config = dict(
    attn_scale=0.0884,
    init_std_o=0.0,
    init_std_up=0.044,
)
MLP neurons of a small language model. Each row is named by its layer, matrix (down: output weights) and neuron, and shows model dimensions 208-399. Each number is 500 + 40 x the weight over its row's rms, rounded and kept within 0 to 999. Numbers have three digits each. A neuron's up and down rows have the sign that makes its largest values positive.
After each neuron's rows, "raises" lists the tokens whose logits its output raises most directly, leaving later layers aside.

L8.down1173:522511458518497513465430467456510474466432553505497501487543470495469475481464503490504437475578503399487533515566464483456536409457499438494474511456516505445522452576508465515545508525403449505552574488535456500539515502534537475501400529515501512573514524508470479456503440513515527493503498515588516446523561489523436504407527521515490447519539525501481467507544449506470527472549559491541429519449492474472473500540479511478482578490468494511499477523524501457411533560502491515569420477501510492461432489450526475512490498461479535502523518560469533544452504468483544439
raises: " left", " right", " northeast", " other", " east"

L4.down386:517551519514548442412547472548429510492470491484549474538482656525589391472532499590595450486433514537466502514485477526457498426442485542480490546493511560491484532468474430509479527486446500517512519427541534432492526508476494563509486562417441495463533467507489554521460458528496536511545439563441550536461473491495498516476478472497491474526499538452490489505443486532542586482609450497516520504509445516492476591507487495543471503485476511545514431499550512504495541552468432499532509480438434494572567488430513571487448490514508549424503468551526509565491487585523505551
raises: "standing", "bred", "less", "grass", "ding"

L8.down185:567502513481491501448445560452492418497525506436482507622520546439488532492452461561451557430490534491468546451550502480425563506484485517538502528564500580528490475423517467447488481497505498446532455483500425463576519565513473520532533519510508516479589530529419500501458547501521499529548516548531535467484510487558540526450497440542477497435519490447534503570487486561479492515472502472524479494480516551562523456471491521533477485516467478520399494537503416515506492505471516456511521570428506509572445527470488487536522446473459495452493473492506424548578511494489456501
raises: "esh", "ple", "pl", "pa", "pat"

L8.down1989:546534519478503517521517460504486523488466520464461479504460442406467514473453523564496476502564524489515485580551491470444503558560447556492483466529466521497450493517491552449507529471499468503497540523432501453524528513542487513491479416512498533550544526479488505550472515471511521459473495446459505540412505454451499508487473510495564550474480523534467544503470435575561482550553536476424532479467562496503454542486482527490518491506550465487429572509545409551502498513500478466498483471509522439514577579518417441533450498532424473502533386496483498523460487546526443470
raises: "ics", "ically", "icism", "ests", "ical"

L8.down192:551574510439471571443511484531556455500484433505498477501489506525468474468543540573411489426413544478542498545433531527467551365499464486458459449519447459465490501563482428506443455458535473524510449454495625465513510486499542505469483478450531588543496474515450466520553502519479488470514517530447532509454479467490539484560415399531507526502497535520501475481547513532472518524490512554461464530472480476509529556481464544464428569508461512498460477542513451507460526462467428440492509526515528528564481510516456448514537523490515440526488459441503524502454570463601489484
raises: " something", " what", " why", " someone", " its"

L8.down1771:478430508530506587461482449502548521495459521566477493416498531521501525493523394448503511506493501500520512441449489499633457409486467540584509478457560521509533530540479410480535504475477524487558493382495460476489547474444521461554478552482560518475443484526484494522516459477441429507556514521463505442474472506513468451573470549518503470496433557467499577530495595495531514464485486516506515559548452440497551533500562448474547486452508522580498508510520542522477437538517526464490489459446590528552473511488452486426548457521522517494468505524562479557498504493457445452
raises: " reason", " mile", " goal", " contribution", " goals"

L8.down1284:494474461528400577534565500446511507478532456560506465515519541500457515475432522452543472483487508445519574548544455549568474381539528501502458543450528465526477578504496497459529463528531509570513490473484505511490546519526463487460486530525486519504480571520478473539421494550507468542471460509486476487456504459473486458467511538489479483531526498457475484503473466519460477424492483494462476497469454543558534450549618514547560485460550547488536533497521448437500499444527495496535528533566506501510522511544505458536458453510494475516512504524493582525572516481428430468
raises: " acts", " forms", " dates", " sections", " versions"

L8.down11:530466489544517511498545500552480503467447405500480447552498472448460484537513416522553535508444432509508454417560518481432509614512563563545527562507498511452451531419531552503601487524564474482545555517440458481526530508513508487441486532498519424504566487449498470530461472467501555486475574507607544426487554508530546540487604476526502560577509562551520448495573479567467464446482490483461536518490503550495506503518523432484460491468506555501561561514604493535460478498455525470540519545461514490458487515523506539485451505463468484547533585461547530505509489523581467490
raises: "athy", "udi", "unk", "lex", "ro"

L8.down1037:421524511492583579509501561492508479524543479473542503504421478510486488511491561496478531546498410483552503519497519506495486456484428518568489496515462508474447496456491586413527443481473504486493524500584453477581490488482544482489488520529464576545504487527442542482594480431558540520527479439555500515482536557512511422410550472498507538560537491569471541533596503450464478473513531467472460538500462534487422555477461454437479500497460515585505509496529502525472460526482515535467480530510543553551482536460534460470515513476547528573524561482504375612426491496493524484
raises: " Born", " He", " She", "She", " Her"

L8.down1384:488518479548487467520496580471444470478445483465400575377471470503483571529507489560502501501520498601526482530532470498536496424536553514454506469586464520520415504525499522455437450467449431546511542551547501468548470558514519441506480463490500522504464509525482536513495422547514529437512546452491523467464472473534538429570506521510525546469507482507495503521518515512567474553427528528523534541459520408522490524490490599563545553522511514521577588506502600372551507508459571536523458500530595542532459444526413470501512483470524505494476481421514484526506496473504496418
raises: "s", "ion", "ment", "ments", " males"

L4.down306:464482463551462492463457505500541505462536526471465472527470565469548499571545568496532481530478457518479544493484545527413505417479436424482535542473514485450505510504489473463464506471521546489470553521560459502596519536498556576503478448565551576542508509496468550445452573509484460557568535382477482385437490505505592524556470411514485493552472576505517535497474552541482459495581434535561498561508513544445505410541536525494491518533526526482396473436499494490492473466420463529550530525508500488507453535550501506504486530517496556492534524532530474548471532541499516483
raises: "′", "'\n\n", "'\n", "'", "',"

L4.down21:481472473474553500523553558522471573475446484537539506499479503508499512485516554527587512520551527447526531575498440536570479509492490527497526480475491539417516575505418555499555474441493545543493551488556580498479517503549476516420498521562469459504530501467521473585472529459510538444498550530517542532538490486481502480505443508435530603530477477444475501418479570571499537471558500446514513489498524507479555474527468496564526537566491485481476522540490539504437466504484548455542535530480525483478553442506562530511478591435497532524493549493535448528476542456532511484
raises: "oes", "ines", "ages", "ances", "oping"

L4.down1065:539545572505518412543488522466493541535509498479514541559480512531530517553485442486573464437597526498442530513481454414502474488528556473512510503453563580480506526468529538508491444442549509473473391462466474513534607538528498469473484466509493466375503461514527489528513485515441457450520433527502508484515487522458460517477556478509515519446477454509497474469481447492589471496444594452539560565445503492509422441542454490503520446492501512502474524470517499522536515477528530479504535489468514531535511505472470450508468465438474458486508533524527518487521462485511434445
raises: " as", " and", " to", " by", " in"

L8.down484:454513606513503439459563490502512449462542562445472502464480525507508424518498435523510453567454484485470492496503524485484526559437505491575488444465416496493466459528501537540425449538539542522433504549485471532546566433490481480505584503441391488521518425441504450509481520565469434511494528443518555516550512537537514480510424521536524527541484447470488445581533514485515517503487575428523465530524543520486494553532493507573518505480385462449530515505514540508527484552547489493513520527509510521567532475535532511593507541435489435489520512459438490554502423510492535450
raises: "s", "ding", "ins", "ity", "d"

L8.down83:542483538469454525549420563500408524546516475534572513507442518499464471541474495483471518487556472517533537543569485447529478454527501536413534439454469533500532564581494502458504471524508442504500474443537570416527558557482479541496572530512473522483445508472467584421509503544466547546455444486461481456509493532537431388500544421492500459438464530505475462506462510553521533452513477484469569472573536475496517436510508525520485468446490472491521487484530498501516502545535554503497487435499452508511480579472513478442515468457513544510502494470524492424465464478516491529
raises: ".", "%)", "%),", "%", "n"

L4.down1622:484515549453549506474484557551606493539477411471407481502447456528494528487563474419544461471499521504476494536484464465404525488459498514450468487525576562491474502477531500511516519443485479553475503545532497499477492497528527526507456506495534457482453472484495420461442513487466482460512431406584518468479545467504479577485529576565588468500518481496558542517519572504606498608543515556501502502534504497525489547506552568460431516483517407564501497519472477502545462437573521485531549502518460477493510514488527519515537463470526473497509519499518484462497476464524580492
raises: " in", ".\n\n", " after", " as", " with"

L4.down1673:530634515472524493443458419536462453395520501468413583485557452566482573499479493520507548538526519447443560523567527535486486372521541510511538540489521506458473496502489610470539473568543532536493508548499518494510509541469624561486518534495481507535529527453435535503532521524487528481468529482460493367546422518487551539519490481569480482485539520470563408464430492555503423440554485568512523443443581531478557504493517438521511491398487491521536537524401508490478512502470420448513561521498548586539505448466466411506419506456534464474515485439508489537517536475468509502
raises: " its", " him", " another", " them", " their"

L8.down1449:506589497491531502536475381582566466483517568462523536519492538510522504521459525492458546518540480458534486506482465491453495692504460535466429484491539508462468449455504500476510576475460522545510446599519492571455533494521483507472527447494428493495518547450453488463529478561480546552422506504525478512500598444516522502515424506510514531447501447394479593532539497499499448488542532526439430469502503473524473526470513522459446429467480466443469373525457500508538531470498420485459554418486510442457523488509483493501503427562428480469536477527474514507471456546492525535
raises: " ==\n\n", " ==\n", "==\n\n", "==\n", ")==\n"

L8.down919:494476498539505480521456488485532479530521532454455538412463462485471568507447517487474468547547465483442514530503489506326534623508471507524512448538522532492507523534515548489430487449515473513548539503513461526519481427478544497594536473502517560540494427481533521507485452499485492542541483479553523494474530485456592462505441437559531480418519483498501543545470475510438524489508484558466466483520505527522553428512522490566483393503451481519472430540510473513547522479476470578513547474522478495490464520513525520532512493521497478514594510496460448522464470482434483531
raises: "',", "'", "'\n", "'\n\n", "iness"

L8.down1677:500466505498569513509509520505465480548439472413485503475493492491510451496488499521436535428368467519565541549470521501517441489525543562495524509443468558522444507547542484514493479469447494455544443507477502481438443493477603568460550461513511463453481573523530538500459531420508525567558472492535499475527466540544457536444574487488525448509498482470547466497398488473510532525476478506596512560461514507463443530456534444533451441538537459554506519461439508495508552525529545541509493530486442537456657478485562491490441441503501542427533510523502470497609514462571547468
raises: " and", " capped", " meaning", "ew", " followed"

L8.down384:449573519468544467574516503555471509471521439483520455433546472517513539494536474569531471447486528469465538495609471511501514574462459461471499474409464546554529435467463497485514510522499562499476479463459498492510497526445517427539503526502498460484528522552416502576484483488559502395475467485530495489546536481472521469495569486456492493522499443567474433511464493533422429471528528496458529447457451539526479404471465449538479506488470574520458475527564474464500456427538476486460521443508538515498523524495576488596492493539489539487511486500470528526509453437437510494
raises: " neck", " roof", " surface", "-shaped", " windows"

L8.down1234:492580531621460488478564498533512482531526547506530600530497542538530484554530499550574551444464495489477507534487516506523562335492524509452471502542595550512563475497466591529507474549514453508517451555505537510505492492564538516564454457562474537598541540425404488524501503509450536478475469548536539533582459506430482570484461486510486482479453475448593463531538519560510449486557527526466510442461477520604473504551538486513463389500476516513486497542468541486461450504402548461572512459496500497459535472541525497577507520506556497507581428490528524487546536496414577496
raises: " his", " the", " their", " its", " them"

L4.down744:537561417574496580474429499413472484447526521526485445547463521536511468513486533496561453544521478513608457403470523498549471421573472508474471464518542521560454518493486564454494526522469491540505458554451536527555490528504525521542495423500462481474440558454504503574498451512504514478468495446408481468478447473495474511585478586471513515509415480533480462358527494517457431486518546563502416527482555395577550469529476551546510540467417559509457560519552512489536500514499409478510523507499482550445513509511519448480465585491467483541466547511501430451529438456547505461
raises: "ment", "ures", "ments", "ure", "ured"

L8.down478:498619469492456488483525599548471547451394464458513465598517564452466417479465529505531468476507464509502467475505512472576502417544566540484517504458489462481484485474560548529455498406454459467460503447513519511570486424529471513549510485581469548509474546509513479559508490476494474471545493454509485491480450473459477507516565552458514494512552493521504477532502495508512520499490502430431444497525432536602505557504477432486474425439483480471482430552442518525509532485463571470501451511486538545452501433564523550493536538398569548541495464461495445451523503542493526474
raises: " importance", " origin", " ability", " significance", " style"

L4.down1526:549519494447579480467507510562521574558498455500515521476579514478511521474495568518618509473498516478532493518467481565488476596519471525506483496452516563504543529533506494505534475463551504480482577515477418493525552446529551517514430456523548487535556502550557508506486494503493617456547487452495552391501555475481528527497485527598445448503519494472510546424547547500451496549541520512517519507529530491536539515538546512504466429456561462465482510508463441472503548480487513499495501530528485560469462506437442463540452524524536387445493490525426471500458483474478406456
raises: " down", " towards", " west", " away", " out"

L8.down779:477521514499500489479592448532475466481540521472517495527502467502461574468469517473537492526554438516464459504448505498564482411439485492543494441462505459527518493445478471417550525473474440467468467569529472560531496469549539470422461514550512472505509460583461471517531467562534448489453506515559538585501545565526492516465498528458556530472480516580460488495546613479459508548424512443467511510461472507522575490501583479469489496532496424521486522491546486461550515520457428507529472485494515506441530514454549479553525519515502522516441472527599542497612517496491506551
raises: " buildings", " building", " house", " houses", " demolished"

L8.down1043:525549557511484532463494512454485494473496555440394500515542564467561474462522504528507505524527578507544424522440600492550530528490488462515452568548496490465553456558504508414516470488431507523384553550493534548462416504422460494476536533551455472473509518533553558498451424515521527508476497490501501519435464530535544516515494487451466475469573495401490532515481463513476485430502530485544498560568505494486463503488493497511419598411529542500623458526480519469441558511501499483473553497466519474538465457458487546470565459510562510479513536507472573520471454443507581539
raises: "|---|---|---|\n", "|---|---|---|---|\n", "|---|---|\n", "1", "|---|---|---|---|---|\n"

L8.down1747:513557504458609533455566529559463515452479599442481507518475470565491474469431457538586543459460540484509537508484449547507474403491515491484523466498513557477471442513387535553471532499469553507540477521547428479513531480461442519475547558515432508557499553523461507455554518494486512506477497547510462444488458446529464460507483502541535475508508449340529486488499455519509486484484491544480509476450512501549510555490517465494465543464524535525515523555498501517544496487435506518561500537539477500515521561444508445518501573460509445519463493445464473461516573539451469503
raises: " him", " them", "ulate", " themselves", "ify"